Weights of a small GPT-style language model, trained from scratch on English Wikipedia: LayerNorm before each block, tied embeddings.
MLP neurons of a small language model. Each row is named by its layer, matrix (up: input weights) and neuron, and shows model dimensions 208-335. Each number is 200 + 30 x the weight over its row's rms, rounded and kept within 0 to 999.
Before each neuron's rows, "fires on" lists the tokens most often at its 100 highest values on Wikipedia text that the model never trained on.

fires on: "\n", "|---|---|---|---|---|", "-", "ver"
L4.up615,178,226,194,200,252,221,230,148,235,208,217,175,182,208,241,193,200,195,195,202,194,207,256,220,181,236,157,183,238,225,173,241,232,195,214,189,198,227,168,174,136,215,125,214,200,225,201,232,189,206,222,174,247,220,220,196,187,176,210,184,192,189,205,223,207,172,273,185,177,192,183,198,187,163,218,225,225,215,177,237,196,218,160,227,280,192,207,253,218,245,165,193,167,205,210,200,209,191,216,183,175,225,209,177,176,219,213,247,185,179,199,221,168,196,224,209,186,144,215,184,199,207,176,211,181,204,200,291

fires on: " | ", "k", "ark", "g", "ay", "l"
L4.up2405,130,152,269,232,154,220,225,168,240,184,185,152,248,219,257,204,248,221,209,189,201,164,201,225,192,244,152,212,135,223,168,229,223,237,211,130,155,193,189,170,222,226,168,171,218,232,164,205,238,188,191,171,247,224,156,202,191,169,239,214,205,163,190,211,218,190,242,172,181,147,203,177,223,179,175,225,228,191,164,191,216,130,221,192,223,183,186,221,199,175,194,185,164,201,173,159,250,168,188,199,188,143,180,158,165,218,245,230,196,190,226,194,233,181,143,192,178,199,245,180,178,195,233,180,196,194,188,159

fires on: " | ", ",", " and", ".", "9", ")"
L4.up773,190,171,186,156,172,175,238,228,213,218,164,166,212,180,173,193,299,226,190,219,200,169,259,205,213,209,196,215,237,159,211,180,210,195,160,185,210,212,214,174,229,167,163,190,262,216,198,235,180,200,243,231,190,235,220,229,178,135,165,230,173,148,200,214,219,207,178,216,236,208,161,225,190,261,240,220,160,197,175,171,186,203,217,180,218,179,202,220,242,201,189,153,236,160,193,226,170,140,172,194,209,239,242,214,185,172,237,181,167,185,209,176,240,149,227,181,180,224,176,202,185,156,151,224,158,185,163,252

fires on: ".", " | ", "H"
L4.up713,235,199,231,204,194,175,188,226,210,174,260,233,228,194,200,229,261,154,224,204,191,227,164,197,212,219,166,185,172,211,260,264,214,182,258,156,205,210,208,183,173,173,186,213,206,213,161,168,210,169,195,154,172,226,177,146,232,233,151,210,197,166,225,231,225,207,209,152,238,194,229,138,238,208,236,146,191,233,169,203,106,176,111,187,223,211,200,213,197,191,118,182,192,263,277,231,136,138,227,207,183,232,226,148,231,167,239,233,168,159,239,182,196,175,219,216,163,103,218,203,221,197,197,247,167,155,160,178

fires on: "0", ".", "2", "1", " ("
L4.up2278,189,216,236,200,210,206,234,163,195,214,183,181,235,196,212,195,191,240,253,142,141,161,199,248,201,261,220,171,175,235,166,216,127,230,194,187,231,163,162,252,165,231,241,208,178,190,182,228,186,209,190,201,215,270,217,218,139,199,223,185,213,192,198,190,243,239,194,191,175,186,164,204,182,198,240,230,245,173,202,245,219,176,205,191,201,185,208,201,256,222,257,174,183,155,258,147,187,168,160,202,197,258,169,212,218,137,178,174,191,162,260,202,173,166,185,150,244,239,166,177,201,191,219,234,181,241,210,217

fires on: "\n", "-", ".", " S"
L4.up1820,178,153,209,214,230,183,266,144,219,235,174,200,181,246,218,199,167,196,215,205,219,198,225,200,203,222,185,221,243,224,226,239,204,180,187,205,231,193,210,181,162,198,195,185,190,183,191,234,203,192,242,201,199,247,167,239,201,196,202,219,210,183,175,205,219,209,207,215,209,199,257,135,182,189,220,211,191,138,240,212,214,157,143,207,195,184,182,168,222,163,181,211,194,169,248,202,205,266,216,168,207,225,157,208,177,209,221,209,231,232,146,207,206,173,242,202,207,176,179,203,160,256,187,206,192,212,193,203

fires on: " and", " or", " to", ",", " "
L4.up1690,209,121,182,224,226,285,249,204,128,187,169,242,194,178,206,221,141,145,190,189,218,157,231,222,189,174,200,238,199,186,215,274,186,224,199,167,160,186,213,224,187,213,186,170,189,173,171,239,202,156,191,258,205,216,222,193,205,225,183,219,195,204,159,204,190,204,202,125,176,253,215,249,218,208,258,209,224,212,225,223,181,190,210,215,222,143,184,167,235,212,177,217,171,150,206,183,206,179,199,161,243,196,203,287,177,222,250,174,213,152,198,226,202,127,207,232,203,183,218,164,222,186,206,256,215,228,175,211

fires on: " was", " from", " of", " sh"
L4.up980,155,199,138,158,268,213,228,177,223,170,210,160,180,227,166,194,183,205,103,219,195,239,251,137,247,133,218,249,218,230,196,219,175,216,141,181,151,163,187,193,137,172,188,179,185,227,221,151,212,157,147,136,151,236,199,215,204,210,209,196,192,212,209,238,179,210,239,199,208,208,213,185,221,164,253,162,191,194,185,178,219,209,231,224,227,228,176,185,241,227,191,234,253,186,201,202,218,186,250,145,192,129,186,221,181,140,210,211,255,217,204,201,195,180,226,176,224,202,201,193,203,243,212,191,195,222,141,137

fires on: " in", " to", " and", " for"
L4.up2444,244,231,190,185,204,211,121,176,197,158,248,172,248,196,204,164,163,231,196,193,190,176,194,184,175,191,232,185,233,204,159,218,181,162,268,238,140,208,197,164,164,190,204,188,227,186,215,193,259,206,169,243,186,225,175,163,194,198,200,189,178,156,158,216,171,230,176,187,209,136,245,235,172,196,224,230,212,217,182,230,190,252,233,152,241,224,194,160,219,215,204,189,219,225,206,226,201,163,239,212,188,214,196,189,197,209,208,225,225,204,247,212,252,185,252,231,172,250,195,131,165,216,212,179,246,248,212,180

fires on: "===", " ===", "====", "ore", "=="
L4.up1264,216,181,239,215,229,203,199,158,239,193,181,217,232,226,192,223,210,237,182,134,208,203,225,191,184,210,229,205,242,178,266,198,194,135,182,196,220,207,205,195,244,155,192,188,203,196,183,223,160,208,167,200,207,233,232,168,186,173,196,225,214,201,222,174,217,233,173,197,220,215,231,237,193,199,227,190,197,197,217,259,179,211,229,200,225,206,190,190,229,195,212,210,219,193,198,193,160,233,210,208,230,198,203,204,217,183,223,198,229,194,195,191,204,222,188,149,133,246,213,207,202,249,160,230,174,237,222,206

fires on: "\"", " In ", " p", ", and in ", " She", "."
L4.up624,156,191,200,172,182,193,195,226,123,249,186,152,232,200,138,181,148,233,229,191,239,194,200,205,154,230,162,203,212,200,186,191,164,225,248,172,191,227,177,228,173,202,213,246,162,184,201,210,197,228,222,218,231,227,162,182,175,232,150,198,254,243,182,221,193,232,178,200,150,179,175,221,233,195,230,218,216,168,166,181,180,183,227,131,191,201,250,157,156,267,229,208,188,238,201,194,225,224,178,169,134,176,188,209,217,140,231,258,132,169,196,242,205,202,202,207,207,225,218,171,194,238,128,152,191,218,166,259

fires on: " and", " was", ", and", "d", " | X | "
L4.up1270,199,165,210,189,179,213,159,163,230,267,229,183,180,175,216,160,257,180,237,200,277,179,201,200,153,161,164,247,251,221,214,194,243,175,203,234,232,190,191,174,206,233,214,198,191,211,98,150,262,206,155,189,186,254,220,142,269,195,197,220,231,175,238,215,209,215,225,206,203,212,214,237,222,217,170,260,185,230,195,223,121,151,186,206,197,172,198,229,158,217,199,192,146,195,134,176,215,206,231,155,168,225,192,168,218,221,191,193,183,208,182,239,202,162,160,209,209,188,211,186,220,203,181,212,167,218,220,207

fires on: " and", ",", " or", ", and"
L4.up1601,207,157,208,218,170,212,198,185,232,215,237,250,219,135,217,236,175,227,206,174,185,206,165,206,182,172,166,198,196,197,186,212,163,179,179,193,224,250,192,145,190,189,226,190,203,182,223,200,262,172,210,199,215,205,216,187,148,185,218,242,241,210,163,192,208,195,168,207,154,286,182,243,170,225,167,189,215,267,162,158,250,190,185,208,148,208,211,177,164,229,189,247,186,199,200,168,180,215,208,199,204,152,224,195,189,204,268,224,198,239,194,228,208,254,198,216,145,150,216,266,181,218,106,222,179,231,224,226

fires on: " and", " to", " on", " set", "ing"
L4.up274,191,214,207,238,170,223,115,193,174,170,162,170,212,142,239,195,212,230,186,275,241,179,234,194,187,202,179,165,188,224,183,224,180,167,264,198,131,226,155,149,225,253,169,135,170,170,235,251,178,220,223,214,168,205,239,237,208,205,231,222,230,196,220,209,236,238,198,120,237,225,190,166,160,198,157,204,192,233,244,174,176,182,221,193,169,219,183,208,159,227,172,200,224,239,212,235,155,192,232,213,194,197,178,194,190,153,192,154,171,203,202,198,188,222,233,160,212,225,241,185,194,238,120,236,230,207,140,221

fires on: "as", "es", "/", "-", "a", "–"
L4.up209,238,205,177,222,210,247,252,216,254,195,197,172,198,214,240,211,236,173,212,180,222,214,212,152,172,152,159,216,224,208,143,232,221,177,193,171,224,240,231,273,171,188,237,207,192,212,246,210,236,198,192,210,243,196,180,206,213,188,163,236,245,183,225,181,172,191,188,167,221,211,141,230,214,187,255,169,234,173,151,196,203,177,174,193,195,205,277,171,222,175,187,277,199,154,242,159,141,237,182,166,185,207,228,206,175,223,196,216,218,196,175,235,157,210,246,222,152,198,217,178,188,174,230,206,189,170,227,189

fires on: ".", " | ", "; ", "0", "Sport"
L4.up1401,192,174,219,213,215,169,231,131,228,149,202,170,208,207,201,224,156,214,164,189,210,282,165,194,190,174,156,181,254,211,246,253,189,191,190,188,200,234,172,213,216,201,167,167,197,192,186,158,234,208,207,167,178,182,245,205,192,244,182,182,207,176,203,202,179,226,180,147,225,167,142,219,189,165,255,210,204,212,174,197,260,208,214,189,156,206,163,231,233,144,234,261,217,115,139,261,214,250,198,191,185,183,235,228,228,153,237,171,193,193,192,258,182,201,273,180,185,233,221,176,154,157,184,282,191,176,192,208

fires on: "-", "–", " - ", " | ", " – ", "9"
L4.up2406,239,238,235,207,154,221,211,142,183,173,197,210,190,239,200,173,194,235,203,156,167,189,161,169,198,226,224,168,203,177,260,222,185,219,198,152,184,199,164,214,188,172,168,184,152,197,163,159,225,234,209,175,242,183,227,227,195,185,223,217,199,216,142,140,209,221,198,151,267,227,134,229,260,189,195,207,225,171,234,214,190,187,197,155,258,170,206,200,140,189,249,181,200,154,168,164,266,186,207,226,177,166,235,184,123,226,158,206,222,242,219,217,199,162,219,197,222,182,198,239,207,231,169,214,183,203,169,206

fires on: " | ", ",", " / ", " |  |  | ", " - "
L4.up754,221,195,158,152,204,197,171,204,179,194,194,221,195,197,198,201,243,160,247,197,192,189,207,144,205,226,227,257,233,244,292,209,190,168,180,191,206,183,190,211,172,192,204,173,206,229,126,158,217,172,246,231,268,207,254,236,228,169,252,179,208,201,192,194,217,216,227,159,175,202,173,177,248,219,259,160,172,215,194,212,204,236,164,206,228,272,182,125,212,189,213,221,179,220,216,212,210,156,204,268,171,154,184,179,199,226,156,243,186,219,187,185,181,194,231,216,220,154,211,220,206,189,235,207,191,186,161,206

fires on: " and", ",", " in"
L4.up1442,192,206,252,245,199,203,188,204,227,214,168,218,239,188,233,236,210,147,265,239,248,215,220,182,223,227,194,250,198,180,188,230,186,170,183,172,230,207,219,228,193,212,178,234,202,202,161,196,228,154,224,220,198,163,223,152,209,177,205,178,176,200,117,157,201,222,229,185,211,279,234,238,188,190,191,182,181,211,185,166,210,205,191,230,198,183,190,215,219,178,204,219,147,205,227,205,229,204,234,233,269,192,249,206,171,200,232,196,181,181,231,211,191,183,241,151,191,252,189,179,197,185,159,222,257,172,167,191

fires on: "0", " | ", "1", "3"
L4.up784,232,188,222,182,194,98,186,183,192,246,189,232,212,240,188,217,182,168,135,165,194,240,216,191,220,228,190,212,164,202,135,189,198,147,236,170,162,211,153,167,206,174,185,178,264,220,166,194,216,182,244,159,220,235,201,189,197,197,183,225,166,233,177,230,193,263,215,256,180,204,197,271,183,190,282,215,206,211,143,196,155,199,182,144,230,175,237,199,208,230,201,186,213,118,209,189,254,213,189,218,150,217,144,182,174,178,210,245,193,211,187,232,167,173,215,214,199,198,205,177,186,177,251,151,202,225,185,145

fires on: ".", " pro"
L4.up2125,166,215,251,251,211,208,218,208,229,208,148,252,174,177,154,174,207,228,200,227,206,227,219,173,159,208,206,189,239,162,203,214,183,216,193,163,219,277,218,229,166,189,183,229,176,198,232,177,274,163,234,259,191,259,206,187,148,225,225,161,269,217,207,220,195,235,248,189,217,177,205,191,218,214,186,223,185,168,211,224,231,168,180,194,178,263,167,189,185,212,223,95,225,143,202,188,189,249,165,207,182,195,221,212,193,189,220,183,180,185,197,247,201,218,215,162,204,231,220,116,181,258,195,204,222,186,183,202

fires on: " and", "0", " or", ", and", "um", ","
L4.up745,189,187,182,241,246,170,231,138,182,189,230,164,216,173,201,206,239,190,195,161,171,206,190,191,219,159,202,181,245,207,235,216,239,176,184,175,196,213,220,159,221,244,222,183,193,192,134,266,204,179,174,224,245,166,169,158,217,183,224,154,180,225,241,156,151,149,195,157,251,217,188,200,212,188,242,176,179,190,184,185,163,181,224,196,180,225,199,233,205,227,225,235,172,212,165,175,158,202,204,162,180,200,226,207,225,209,186,193,242,139,232,258,217,223,229,203,196,202,180,170,196,207,197,231,246,192,196,218

fires on: ",", "er,"
L4.up1838,229,184,223,184,216,237,192,202,172,213,175,260,257,205,207,242,194,148,174,211,185,188,180,193,189,160,245,143,286,185,224,215,175,214,214,237,231,191,205,199,183,222,192,179,159,269,215,174,185,206,194,241,198,247,191,189,170,174,174,178,232,243,217,148,176,155,210,188,215,237,206,220,174,228,252,298,208,155,151,180,204,221,216,207,217,170,192,170,205,174,214,162,199,241,146,223,264,181,226,206,207,168,157,167,218,249,211,198,217,179,171,214,168,207,217,142,227,244,179,230,182,105,227,204,198,242,165,210

fires on: " | ", " (", "anda", " ", "1"
L4.up2106,240,231,201,141,162,199,243,214,187,169,233,231,178,183,186,173,186,199,200,203,200,215,167,178,193,218,170,216,222,180,186,225,198,216,192,231,188,186,184,234,205,180,206,250,221,200,157,181,160,190,159,142,236,211,171,179,195,217,180,220,206,204,178,181,271,192,199,175,186,198,128,200,188,193,269,210,187,247,208,184,227,160,229,166,222,205,224,206,211,149,197,210,188,174,195,185,205,144,214,172,168,160,214,180,151,197,188,240,217,250,222,189,213,156,196,212,149,172,210,203,222,201,175,183,166,162,151,205

fires on: " | ", " (", "ing", "i", " |"
L4.up207,182,211,249,195,160,213,255,179,182,222,200,184,199,229,237,166,169,163,186,208,158,220,209,149,208,182,183,206,208,224,197,262,173,233,155,199,248,182,188,180,213,193,174,183,220,234,185,216,191,187,206,158,184,196,225,193,203,189,182,255,147,229,152,190,192,174,237,232,227,147,168,148,159,204,197,226,229,177,177,141,179,214,243,271,212,175,153,170,185,204,189,180,207,201,218,258,225,205,232,156,190,183,217,241,161,223,197,242,202,211,181,235,198,248,142,218,184,190,167,220,151,216,247,195,204,152,184,215

fires on: " | ", " / (", "; ", " (", "0", " or"
L4.up99,205,216,151,177,182,132,172,175,199,161,198,138,214,157,167,225,210,227,276,201,227,235,159,249,184,190,200,213,205,169,161,180,142,185,231,249,251,186,159,228,138,217,220,227,218,190,144,222,200,224,217,183,198,226,227,230,196,232,183,232,161,159,221,279,209,212,203,194,223,229,196,202,182,178,169,214,191,203,236,183,166,224,162,191,166,229,201,208,192,224,215,164,211,193,224,214,220,250,215,217,153,225,214,154,225,187,200,245,192,183,234,233,248,166,229,198,152,224,216,144,207,198,223,229,220,182,219,222

fires on: " | ", "0", "; ", ".", ", ", ")"
L4.up699,200,153,176,197,158,159,197,261,170,226,233,205,202,181,175,211,230,190,163,137,132,250,214,217,200,203,145,245,171,179,205,148,249,177,126,217,216,217,172,182,229,238,114,157,214,189,170,146,238,220,236,226,231,175,205,220,188,192,149,262,141,200,199,247,212,212,208,172,217,201,223,236,267,177,218,238,192,169,165,219,196,196,214,184,187,216,184,194,217,205,173,233,249,136,203,186,202,203,198,160,195,253,201,196,233,219,179,230,187,235,177,242,236,165,218,257,244,187,204,227,212,173,217,213,188,211,168,223

fires on: " | ", "0", "; ", "."
L4.up1683,202,174,218,225,152,185,142,194,191,239,231,188,231,245,231,159,233,228,258,251,135,250,147,233,158,223,220,209,194,172,206,222,221,190,272,144,289,219,200,201,247,237,207,243,148,237,188,186,186,208,206,212,204,225,156,226,188,208,268,258,203,200,206,173,193,206,168,200,222,267,202,170,144,217,183,228,203,178,161,184,152,224,163,227,180,216,199,247,221,209,174,231,248,214,207,191,171,161,162,205,208,177,166,191,211,157,223,176,210,152,237,223,200,183,213,204,244,187,176,195,224,224,163,187,158,181,219,219

fires on: "\n", ")", " |  |", " |", ";", "]"
L4.up2105,197,201,176,195,169,219,194,184,246,161,218,189,172,203,207,205,213,178,216,212,148,245,175,218,215,216,174,139,177,206,158,210,197,196,125,190,188,185,214,191,168,213,248,229,149,184,264,179,206,139,202,225,227,183,203,142,228,253,203,221,200,185,191,189,217,186,232,192,183,226,220,212,177,244,219,220,216,216,183,204,169,235,144,251,230,181,214,199,214,184,249,210,206,210,209,165,181,197,220,212,210,245,138,189,229,200,196,219,206,161,202,210,233,182,195,215,221,163,178,174,137,197,245,243,207,203,165,165

fires on: " | ", ":", "0", ".", "1", " p."
L4.up2247,217,225,216,200,226,163,231,221,204,148,161,216,213,188,179,137,215,257,223,174,197,148,205,168,224,179,238,183,237,165,209,185,183,236,222,200,219,157,188,200,188,255,189,222,245,217,153,246,177,226,189,248,224,238,206,237,205,185,173,210,191,198,256,198,169,208,155,160,201,229,203,223,178,172,219,232,256,201,144,177,242,219,213,176,240,187,188,249,227,208,170,245,149,160,225,166,163,220,253,208,189,233,209,209,181,178,177,224,156,208,186,158,206,208,158,170,204,184,173,176,217,205,196,234,180,193,167,224

fires on: " | ", "1", "; ", "3", "2", "4"
L4.up2086,240,193,204,193,172,197,199,189,197,158,230,189,189,219,199,160,189,179,182,201,224,243,192,162,191,223,173,140,199,197,188,154,209,166,160,225,179,225,208,181,211,212,138,262,180,216,217,227,171,197,200,211,220,218,227,168,173,141,176,192,203,188,187,162,177,239,177,198,155,259,186,125,232,175,171,210,172,230,170,158,168,198,209,226,244,279,176,178,194,205,218,205,204,236,191,170,203,201,182,216,182,182,112,224,183,244,237,227,187,150,208,162,164,232,166,199,214,232,192,229,172,209,203,202,226,194,198,209

fires on: ", ", " and", "/", "c", ",", " re"
L4.up1396,230,224,245,248,210,202,199,202,212,241,160,255,198,199,170,219,239,134,187,192,158,191,195,200,186,175,192,223,195,216,187,221,170,182,241,197,171,167,228,173,164,169,180,168,160,187,247,221,167,167,229,226,220,218,164,156,178,139,184,227,184,220,209,181,260,211,254,173,223,168,178,221,182,206,224,225,200,173,227,187,179,247,217,185,178,212,262,180,180,181,190,222,188,217,239,145,211,191,188,164,240,248,233,212,213,225,158,238,190,184,180,227,217,151,173,194,194,191,195,240,211,192,179,208,220,239,115,267

fires on: " and", "000", " or", ",", ", and", " million"
L4.up1635,204,209,187,188,202,233,204,201,208,175,187,184,197,201,165,233,242,216,172,163,200,212,214,216,211,218,167,144,199,256,176,264,257,186,175,182,235,182,224,233,237,218,177,178,264,161,181,187,219,204,167,239,203,188,179,204,150,199,171,238,229,200,234,235,226,154,234,156,199,212,193,205,212,197,219,228,193,159,171,163,169,193,180,202,186,222,204,171,182,241,226,186,194,221,212,241,178,228,215,220,200,171,259,225,209,147,258,216,220,188,184,255,194,277,166,212,194,171,194,161,219,209,172,254,214,200,222,212

fires on: "\n", "\n\n"
L4.up2192,200,164,149,161,211,183,156,156,189,207,231,200,221,179,207,245,204,161,190,251,148,181,228,127,204,257,194,209,239,149,191,145,197,152,222,184,157,159,255,190,219,223,233,248,168,219,192,208,241,155,182,184,204,192,198,173,218,168,205,212,176,153,190,185,191,244,198,213,220,223,164,164,172,195,241,202,192,226,213,191,179,254,232,214,161,223,193,234,187,218,272,182,199,202,186,177,175,186,233,182,177,184,195,210,266,190,188,192,155,161,218,193,239,254,255,214,237,195,199,275,136,223,272,208,194,229,199,166

fires on: " | ", "1", " |", "2", "0", "3"
L4.up2372,200,249,232,155,204,220,235,169,188,144,171,212,221,172,198,252,187,195,246,154,155,241,189,218,188,185,131,228,235,202,217,235,290,259,232,197,210,199,189,188,204,156,203,171,146,241,212,206,234,212,178,185,183,186,183,176,215,215,248,223,172,203,219,150,245,227,206,146,184,237,228,201,275,211,232,193,213,206,177,220,153,165,246,213,194,160,197,231,196,243,211,195,231,175,227,200,215,156,230,269,214,201,125,189,176,187,230,233,218,153,215,240,197,180,213,201,201,216,260,151,220,201,192,172,150,158,199,242

fires on: " |", ") as", " | ", "er", "; "
L4.up2026,195,180,245,210,186,172,217,214,207,189,176,144,231,181,161,215,211,180,189,132,183,167,189,238,200,177,233,225,252,216,221,164,149,165,217,215,164,192,243,213,196,235,178,189,273,191,164,190,195,216,183,184,244,167,203,212,199,185,232,195,198,222,192,214,184,182,119,211,238,205,216,220,174,209,216,189,167,181,193,185,210,206,244,160,201,215,134,162,183,167,242,176,196,239,197,200,259,193,180,154,187,263,195,229,210,202,161,242,170,196,213,224,242,177,213,206,166,242,222,213,199,150,211,167,201,199,191,233

fires on: "1", "2", "4", "8", "3", "'s"
L4.up2349,148,197,244,214,146,233,179,198,178,196,181,242,186,171,176,203,162,237,271,240,229,181,189,172,215,192,155,189,235,247,213,252,169,209,181,162,205,208,186,173,251,209,156,219,196,230,185,210,227,177,181,156,186,183,217,198,257,254,161,174,192,164,217,227,196,183,241,219,172,129,212,214,205,211,212,203,202,210,214,140,229,220,205,189,237,152,239,176,196,220,184,245,241,194,188,255,200,175,187,172,188,284,195,130,239,220,180,175,166,172,155,227,156,193,221,258,201,184,211,165,171,208,299,157,221,207,129,168

fires on: "ra", " r", " re", " Re", " R", " made"
L4.up220,188,161,273,205,146,164,251,199,225,196,231,144,172,229,146,157,168,223,212,213,220,224,257,211,175,226,188,145,189,218,180,187,161,181,243,233,228,189,186,229,189,208,197,171,179,221,260,209,172,246,183,214,182,189,187,201,237,237,229,183,237,235,201,164,188,192,187,196,192,199,184,166,210,266,226,141,163,206,187,179,216,180,192,209,191,174,206,199,255,231,193,186,171,236,194,140,193,243,214,184,243,226,168,232,194,204,172,179,155,167,170,219,258,169,211,182,169,204,200,177,252,211,253,168,190,221,198,160

fires on: " and", ",", "s,", "s and"
L4.up1178,180,205,267,261,216,218,184,152,202,217,227,246,257,260,182,259,198,212,231,153,177,177,199,176,232,173,177,237,210,255,167,244,210,217,131,172,182,221,200,148,181,198,293,261,244,178,192,217,193,223,199,236,214,215,194,219,231,200,217,280,237,210,169,210,205,220,206,197,182,175,176,215,180,181,176,166,191,223,220,165,147,190,164,157,177,211,199,181,154,157,169,181,189,182,227,223,201,172,185,221,194,209,286,178,197,223,180,234,214,160,172,165,191,168,130,194,212,172,257,178,233,184,192,225,194,190,265,201

fires on: ",", " | ", "; ", "7", "10", "4"
L4.up1356,232,213,203,182,202,205,184,194,150,191,161,161,195,235,202,243,191,226,165,217,176,204,265,202,205,211,201,188,206,218,235,203,222,165,213,166,207,215,181,171,242,161,228,215,223,237,228,218,237,178,186,246,184,168,185,175,241,158,226,191,220,172,217,194,194,249,189,231,213,233,212,251,248,210,208,249,229,133,193,159,210,202,203,231,204,228,198,164,207,152,175,143,196,230,179,198,199,196,197,213,204,212,198,224,167,147,214,185,225,179,203,206,188,224,159,177,227,223,181,244,199,165,232,233,223,174,198,184

fires on: ".", " appearances", " | "
L4.up1728,182,193,214,172,235,173,183,178,188,190,220,254,166,265,174,187,206,165,246,239,162,188,197,187,157,177,200,212,227,130,165,149,174,219,230,200,244,237,166,135,201,235,185,173,165,217,155,197,214,230,196,202,234,213,212,214,173,166,249,212,197,217,167,225,176,209,185,168,246,215,182,159,237,211,176,217,191,214,194,199,229,202,209,182,220,200,249,220,251,143,220,218,174,189,248,213,192,198,151,176,190,250,190,215,187,235,168,221,170,172,136,204,210,220,219,208,166,192,176,157,205,235,152,217,188,223,225,188

fires on: "1", "ly", " Mag"
L4.up10,139,215,186,218,199,194,171,157,141,185,203,223,207,179,208,203,201,199,196,261,222,231,208,206,197,192,226,213,157,249,151,208,225,138,196,197,149,205,142,187,215,194,157,219,226,193,189,173,179,166,191,219,211,205,187,205,236,204,217,261,230,229,172,219,206,231,146,172,203,194,215,202,184,167,217,251,205,195,203,200,227,196,199,232,218,246,187,176,236,197,207,275,206,158,211,176,215,185,163,165,197,190,142,184,180,186,226,167,118,199,202,211,200,267,208,178,207,167,179,230,208,149,238,221,243,207,158,169

fires on: "\n", " Director", " |", "1", " | "
L4.up1387,182,180,141,221,213,137,199,185,215,214,170,240,234,239,232,229,251,195,152,181,209,171,188,170,235,224,234,123,167,221,177,219,214,207,204,239,201,208,205,235,156,170,272,240,248,213,179,141,227,159,171,204,151,239,225,206,199,232,179,197,218,194,162,212,177,205,161,190,198,166,192,212,200,216,240,187,203,192,175,260,171,201,243,214,233,255,237,223,169,230,223,172,232,159,210,181,173,166,185,258,207,185,144,153,205,166,225,223,222,196,129,224,235,225,222,229,199,241,188,207,247,220,198,198,199,191,210,187

fires on: " | ", "; ", " |", "0", "\n", " |  | "
L4.up2249,211,188,266,185,184,166,175,209,203,261,185,241,239,240,218,217,167,208,166,154,148,202,212,201,194,229,224,186,204,211,201,221,171,180,163,161,185,197,173,200,173,178,230,181,185,168,223,196,204,213,148,196,147,181,189,209,216,209,233,251,203,231,244,157,177,172,220,156,245,180,162,216,182,264,269,218,234,245,208,135,219,225,185,219,223,161,210,219,169,218,218,130,158,187,186,176,237,191,229,218,261,245,233,236,200,246,173,229,222,194,205,205,208,180,228,173,140,174,210,180,183,185,197,176,179,244,213,209

fires on: " | ", "; ", "h", "i", "re", " | ."
L4.up1166,171,179,172,267,267,167,232,200,171,164,211,216,172,175,138,222,199,181,275,246,177,151,186,180,168,211,214,215,269,208,204,227,175,192,184,164,163,140,163,210,171,170,206,176,187,227,147,194,204,162,157,166,192,207,193,192,187,193,225,219,173,226,136,221,180,227,194,197,242,229,147,143,189,164,174,173,126,177,203,225,190,203,199,234,206,206,169,224,165,200,166,189,209,179,205,235,169,189,195,218,194,213,204,191,151,159,196,208,210,174,199,190,180,255,183,196,202,217,193,213,168,158,200,245,234,184,223,193

fires on: " | ", "1", "; ", " | Apps | Goals", "2", " | – | –"
L4.up2148,198,197,171,205,246,173,193,202,160,193,194,188,215,209,210,222,208,160,237,169,187,217,188,179,189,216,171,194,259,157,213,146,221,175,229,185,205,201,177,191,210,191,235,219,258,203,158,167,201,225,223,200,188,211,162,157,173,175,211,242,246,165,164,196,183,203,202,205,207,178,203,195,179,212,159,207,161,191,191,247,172,210,184,178,204,218,254,219,240,250,163,202,224,162,173,253,180,230,283,215,258,205,179,178,180,152,179,220,187,225,171,173,231,199,231,195,173,167,185,205,158,198,205,183,170,194,226,151

fires on: " and", "res", "ens", " He", "ite", "es"
L4.up1942,211,223,207,174,189,189,168,215,173,137,162,140,169,195,219,183,193,250,171,149,132,218,187,166,185,182,224,148,217,208,203,199,203,214,224,219,194,197,193,192,238,211,188,221,225,199,170,189,224,204,228,212,179,179,211,175,215,196,193,221,169,221,242,257,152,159,196,173,226,266,177,208,169,193,162,230,199,165,163,167,134,182,187,150,201,173,166,160,210,260,239,199,222,235,164,235,157,225,205,174,208,232,213,194,140,187,187,204,212,187,215,226,186,267,265,208,241,186,150,138,201,154,197,224,189,192,143,244